Part of a small language model's weights.
Size: 13 layers, width 256, 4 heads of 64, MLP 768 GELU, 10.7M parameters.
MLP neurons of a small language model. Each row is named by its layer, matrix (up: input weights) and neuron, and shows model dimensions 64-255. Each number is 128 + 32 x the weight over its row's rms, rounded and kept within 0 to 255. Numbers have three digits each.
After each neuron's rows, "fires after" lists the tokens most often just before its 100 highest values on Wikipedia text that the model never trained on. A number after a token or word is its count.

L4.up634:064165138147136153122106122104206135119092125116130085107103195175184157097157119166142143165131160193142185081114144129144168132105144138046125163194131112121083093078112114181095156148153164158173129159114099106145182080160138101105093121106121166067164136135128116138085121102157130204100165136097111107165132123153102116082116101135145178092085193139148164097103101165146151127133173053180161140134145109137123099064150145160126162142155095082095103179165065194134160158115102126128135120161139188159100118061151139161137117098155079071133087152129153122086128124113115063
fires after: " was" 33, " |" 18, " were" 7, "|" 7, " been" 5

L2.up470:179142133068175116148085097175123129140105150167146140109154111097121114162141114075143128184120140136162111156172159136085156128141169178056145052152120092133132125175125145146132195099114170148111081080218103139088086095087133068148158168124093115195099114187095142118141148115037139096162172153117156124068145120084194157156117151144120096125112082179121075142116161112169158087152128091148102151111148155086133124160127120185105085100088124123147112159120187122106088177111086149105109158177084115141094092124124117118219086187134140176099126142111183211145102158101097130
fires after: " in" 18, " the" 18, " of" 8, " for" 5, " on" 5, " to" 4

L5.up565:107239091174205136127171112149156125054146110153125159140105172135127132101138106117139103076164119113163126099146124138135148119127120163088121147178131090147151150150120129125077112146140063132119149080123141165097077066132144105148157147088121129105137070150062148154084110178071130119174162143111153132130128134103156146142122141118075144194134127120099152121075060176140153119155136110199103181082168084090107121040104124149099157165105135123069137150156142105114107140075129123097148082143087166163164135144130168165194102118104142131077076172182134181127112073172107076
fires after: " D" 33, " d" 17, " f" 6, " W" 6

L5.up410:160145120146113135144119177090177118158165083167088159116107120073110141110136154112148180128154102157150090125105140173078146083173092053155120117145117067138098068134125130125090127119136168100152148162135021110139181120132179131167163104112107110129095124115109129110151137098121171255076107154112195167184145132068178077115117164120114126133137169107127165148145137165151162087135158186116115120110175180126151096146159101133069149068108131113079089135101137154092160178125141082132128111169056076104156147120160141126096076147087149110097130113144155076136129111127098144
fires after: " the" 33, " a" 8, " an" 7, " his" 4

L5.up72:176133067120121129129117138115135117184156132118139136126118095139092151129028153160151077089197177116176178168109143103139155126091101127104085097155072092110152210129101139127121140107056076114157110147151128131113136117122121153165090116115098125092090105125138157127104120083103168090092125176145171115065122103067118079114126165135189113159110112119166173082130103154151194117154032080171082125170154079101140095074139144159100131141135182182111094102078162067089077090092134142152084106109114168128137180111089177170081099106127146109092109133179118114096130138180140135
fires after: " D" 28, " one" 12, " d" 8, " He" 4, "h" 4, " ch" 4

L5.up288:117110156107092094094106052097103097071125122128107170146121117113123099112102122181124139107151105133157082090085101132138191120109116129102141109104107129159143103136117133141095130125155111133159103144209144187114116159104164092136150204114117067180096098105161123070117105144079146123099071089131130117147181177085151119157146135151091171123106114075191103150099124145165105134186140089116106140153169133143088082075159103141132091154105073117129135112161142095154121154119115142088113178134077183145155112091092132100171084131097185123164112172182065185163177093079156153
fires after: " T" 20, " s" 18, " t" 15, " on" 5, " the" 4

L8.up527:185120137066111178117180088089118144124157170129125179128105126130129105143101128144199138137133136173098148109102037158112153090207133122211159173135105129114125187099139180116125124112118156075134108108175129128148131083166138122119132106102044151159121157153163116149144106119137226138116116136102115105112157138114124131113134196105136175100124138154151158124112109200137142112116120187176106161141099124039150159114117078113135101110188112151028110078131152116098128160069103120143176096135130124138108170174108138128179148059143155126123140153147143098086138133102060096
fires after: " the" 18, " is" 18, " was" 16, " a" 4, " Sch" 4

L4.up683:105108129083129146133080083136120147138123152057125159108131157144079152111145133156135185131082161169100132083167164101102171072118148118109136136157119089078181086173097106175108184116154158131143142063147101116147110146150178128171173191144120106109196084169150185130113153160069089114142104119140090148122063163103103165133112136187117102105067128169151107112115173158148175121130138157120125130120151099121124127154111127166121131151147182143154114139100066138178174147122168104105185158088064155099110087109121139185169118093140112143145140147122130153119118131200142103
fires after: " in" 42, " to" 14, " of" 4, " on" 4, " In" 4

L5.up381:143112126167203099145143146159092125116106130137145075136123156095138120160102160107105158110160116141164134139154155063129138176169158147124108084201123131104059129124093157178085128129075166062127107125096129152128181095187168100127136115038121110120080100160145126165128139097141151160148122119109080141132125164113128145177087117162079125158046054118099151131101083167153200147127135145151142115140091088069134110079078191100086168120178158051104124123131136148063107160169176159108158078115110116162136115103153193148129096156180135126145125145110080099074136106117118117
fires after: " f" 13, " D" 13, " v" 12, "D" 7, " c" 7, " d" 6

L6.up124:146133078148116104089121144114124094157088151149153102137129067114136151075151138148107093087110069141161115122144094110143160155092079098121102107125099118182128172135099152087129157154093133129164126132089126133099139106106141119148160129113086141163107097101165154115125081178139044133121151142183108135110086195123167137112146132139087068092107170196083114109103101080112157155112134153121090130095125126077078153156126161195135132138158172149133118142125146138086081152163137093098097145161111071163126124047119146167171120194097105110133085057199133088090197062089110159
fires after: " \"" 31, "-" 16, " c" 12, "/" 5

L4.up190:108144147093071152153075157120129122127106133120131102130145122113162126095113140095085105173163115171181142127115098149117196095112135168072165126150113151098207068173080136159123211090087125099106109105110116148066124155055124058125091180102166102090116072159069129127139124113113101216114149172098115186148155105101099134122066143088142137077151122134136130124166118105165164140081118138145126130158138148134148113164158169170137127137111117159167158113113162171110134130059122118149156149106118134131056105095082116120157109195115135128149111212111106109121158111040119087
fires after: " the" 44, " a" 6, " in" 6, "-" 6, " km" 4

L2.up757:152145111113128157190156123111126140182108129088169116143159175110073117162163137155173166166130134131128081097120157120080193073095117197132131091087172112118178192141086127174163131146098114143146130097142104107157149073139162115164187121135149065065101115103115162103086133138107153124134144098074089122114136138133116088159071113090058152146090182098101143066159117131158149099164170108158125103120099104078077200106121122173119112087159130130105105173143175132163116095094107109065096069097086135193130200152074151101153129116115103189148213097184177137115184186083100117
fires after: " |" 31, ";" 9, "\n" 6, " Format" 6, "|" 5

L8.up668:141097122140116144152150134146099140107138138116089120100058118127109111100145076171117108137099100067098089055151146159067149097110129181174133104078142108133156147151177098131097114174142112107160119102104055121165142121135183079154163163124077170135073072149121131106113083138130156137108174094129128147134066128131154127140137200119179162078153188172120150119119092176143142133152148145112138145091129099118116138084168147139110078131094100150080147171125103128143144160105169146037130157169112154116125148098227114104105116184153125148112177104159152219081191119145168143
fires after: " to" 41, " would" 7, " could" 6, " can" 5

L3.up268:131138128126134104138125127085129152162193136169086089104123142112089093072078146131109111163179122113141113196100078138083092113141168159078127077161130148136153170101133125201119141109065160073115102103105116145068172054086206126111103137036132086144097137116115125173168187125087149125142121128133133132136171147120107166145079110171073115076198151174082154140095147141093188124121137089166133141122134096128123075177094145117158112133115086160167168181125137085096141129097125082082104117189081118175097146151121148145164090140096079101121126161105036125186143131083119166
fires after: " and" 20, " the" 18, "\n" 11, "-" 10, " was" 6

L5.up296:128164105073135091133130122103109111129085149136097126136138159141148155099115076136133095143179200130150111136132142126097132097160115128078121088168166158157167101082103165143097111115163110185176117125168097072131127129079130144082122131129075121121188128160119155144111107187145186143109137139118060108101160170116172114122107115174147168179107183108113089135078096156188091110142190106230115154099154118172148153105129119137129122089083157116137122130130131109098150057124144187115127142083168211163128147089107111118135100132176072104120085162116127153148167096127112154
fires after: " |" 44, "|" 14

L5.up678:106108113187125134072128107119122108127081104108136129092096052123171100140135125109139150145164152151146162104143122151103141200128074126136091141125113167083132166123111151143130114131161131124150155134188166117128173121102101124166100113095087101101175142118086168146129054146160103131115106166140113146143075155092087120126129108112185120118096123176126132201128067198130155196182145157109156155104114059141122124172105096104154152141147133065149110052132136205093120038149098102127154100143094129145108122109033094181160101113165110126144124170174066072091137101166089101
fires after: " V" 28, " D" 10, " M" 8, "V" 7, " Em" 7, "D" 5

L2.up22:101138141107120101158146160137151116050170133090199105090110163099093089164125121185127114129165135164159124122096156049103109098147146144144117130165175117112103095127112139153184112125150134141103089072158155119117165119166137117106090098065131125130191102136080161165119136125125142119080088113109127129181124124163112127151166151168115130122117106105084160108094044177145097150140209131114125150069131047112141142161142037165087140152168176093121121103127118205108125042091153124141108144123160114117150174071164147104149119131124114064095106098122103143171106129119102077
fires after: " |" 75, "|" 5

L5.up611:148139146181160113136150161084171087146115140139163103126043068173132124139107118130142117096113065137166112080183120031127178142103158169138103061158091063102113157140113140171125136109086139147157160093146144100126189120116136168167110143140095119114120082147179154140113101157139116103134137150162138146070075127157116074186134157114168161154091132145162143118127149172135135184056137197083129106119119135129115102106102152113146103084181137158134112106203091111151092076143130120110137132116152121156150137097125161122154100110186133154148113142131161158097153128116150127
fires after: " \"" 27, " un" 21, "-" 7, "'" 4, " (" 4

L5.up590:182146153087068153125078149111151166152190151139165073149120150106116132138103148151127135169123094184173129133133106164160134082095137109090114124111145096090170160114103087090106201086132167171132192112097119175094130078153214106104114135072088096133093090119186144106130104124144108161110152157158133147130140147116133127159121186110059133112184127059199135158082089131166142131092112126123185143126133065166113106113140114134131142120138130130132204108138140107098157136111131144098113160090111149096185136165104160150062107142172161120091152111095131112082159110102132123
fires after: " the" 31, " his" 15, " dep" 4

L6.up352:123134165137122132144088157078143115165124146142115152122109140164124155177145175109136148190180077139185117068177127089139161149064153097102141162115126111144105142106082166126109148133151141099156184142153152105144136082107152116118121150094139159127163153109121131166108041124133094117113159108057137168128131101052119115167164108084161083165127105162117119170069195142122116101148189121160072164126136102073137196144106135107128104144139116104113048169167132195081109078064133113064152107092165119112114189167126133141130073186131148087019172127144141138059105164122155096
fires after: " Z" 26, "V" 8, " V" 7, " Ma" 7, " Naz" 6, " K" 5

L6.up559:146103135126082154167132120084070138173102144082104204133121150164128110153103093148114131248144127132077156140136113194091135084110150106121159104129085152158161167100105064120067160121165157130119158118175127095110151100078131161136137167158132083164118110153140184142200163115130158110141159191087093078136140146113143099099083170161167083115175141130198169177127148181152134168148142111081130146183117102136109153202154186127149119105069107160075130150088162099132143148071147134092132104135142141182088150151174159127147114155121097099107152109087116177102154136139131117
fires after: ")," 18, " the" 14, "ast" 7, " South" 6, " early" 6, " in" 5

L6.up666:158136145119131170165151105080124151100155104108127105144082124172124101094134170095154172094128098147103143100115131132101162153096155082096129153113135183109201109073116081133109225166142208108149144117111028177095159094200198092137184146105058108093073099130161141157124150111106140144119152131151071102124154145114164130131113114096081059104135102150139139121082143125112149144098089147113149170116171111119134057122094129165057122084135138148153163089144135148129158172126145101161111082118073072112158152121112108152145108149139161165124088174071096150153143165146049162
fires after: " the" 24, " to" 21, " a" 10, " his" 7, "The" 4

L5.up624:094165117156141176157121124164121194142103106121172116113111108097103167070094130104123102108081090211135055101160140141124166086130174151103126176102054190151151153165153169150085164133130164111133124113148116183096093101091140079127135141133167062148059164156120162108128123127110120184097131089142098191153146115146184145099078101133101152148198097126123104127146156127090142133102149156132077086113171126157091095138128134111137072082108155136158122106179137120068138145104069152105133158129080117111167103109086188069115065170149119136078136139174111119161183057074072144
fires after: " the" 45, " m" 8, " The" 7, "The" 6, " a" 5

L3.up314:168127097161069057129164078147144131088159075079177133122100113081097116145115135102121126108166118148140086091085167127146150091033124169159113100122161170140113106109087150137069136106108176134127134134102113136153173154142121079154132156110118090101133114115122127108116142186111136160134165099111150111166177164077145104154106129145034108128111191145154175130098069093142165117101140139113153099139169186147168102145107157122160175129139120086073121199180093166071132134113095105198149155129135139143108175127114070163141128137125122081097216189117175194121139176145106155
fires after: "\n" 25, "-" 18, "." 11, "==" 5, " |" 5

L3.up218:131125079131139153195162089095144098111119113134148049150041157151110101162139123179137147115163123180120167161136111143064132126113112184132127130127129109182137130135121148149130148095085146137130173081148115182114161150113156144157125122112172132115123124125111116098101074166165147171116142133089171084120180127104195210143119237092120165159126155173120169127132070117167145080129146069090135123181130184143123119142131153120108137093079184102110155159136116115099109109099084080164161139141093162193129152150086099168100085062130090154057165141159124073121205157112117113
fires after: "\n" 26, "-" 15, ")" 5, " Time" 4

L6.up370:111144042153135180102074129039086111076150140178136082121129132133118148136078189082139141183093113147142126052136103149114158091145153147089117127157155120085152108083115134115042142106115094098130093129150155073115146202117166162088180163111126149118144072145150164154154134137084119166109156185134143152172140203081150089105173118131119112120142132151125174155120097124097161148164079134186108111115123161115076184106145114146111163076135134129128061118169107139145106192113145146081127120095092081114132125141158136155147086150176111108127102121119093187086141129078160060
fires after: " the" 32, " K" 23, " T" 10, " Sh" 5, " P" 4, " Z" 4

L8.up332:129110119090131132153164135154131111126120120108168165198112134080099138119175142130123141120141105186221095141136212149045129134102102128145109127141124100143168162090146144136132169138137213111162150102129112198106144085104083151120166101134105098188104144158141178103119169078106206115126173169094172137152135121155108120073115129171100160096092129140164085107101152149111159112090138144146144158087163170103090151111120152168156125153085157158161139141192160138130128137107098071121108082177056114157109147115126136127162183124142110129095106105125095117106152057080120132
fires after: " to" 27, " on" 25, " " 9, " for" 5, " and" 4

L2.up670:140148084151184103151100165149135142138139100197120102135111079119070128126120134136105107172184134140114129198086141111133117101176111114139157131137112103140149145061123114110139180192143163098149137095133138087116133111119126139104108133083140022101168100145147136127162105101082112104130126181088106146150185106089135060109094082088140110111131190156120158090162069138090121149198189073175098162076117064131153134128119095194100084093133129093106159205151138130135134156104101138092125086104073131187124094060086125115132067093181186125103137154150139121090121128094093099
fires after: " |" 36, "|" 6, "\n" 5, " the" 5, " Peak" 4, " not" 4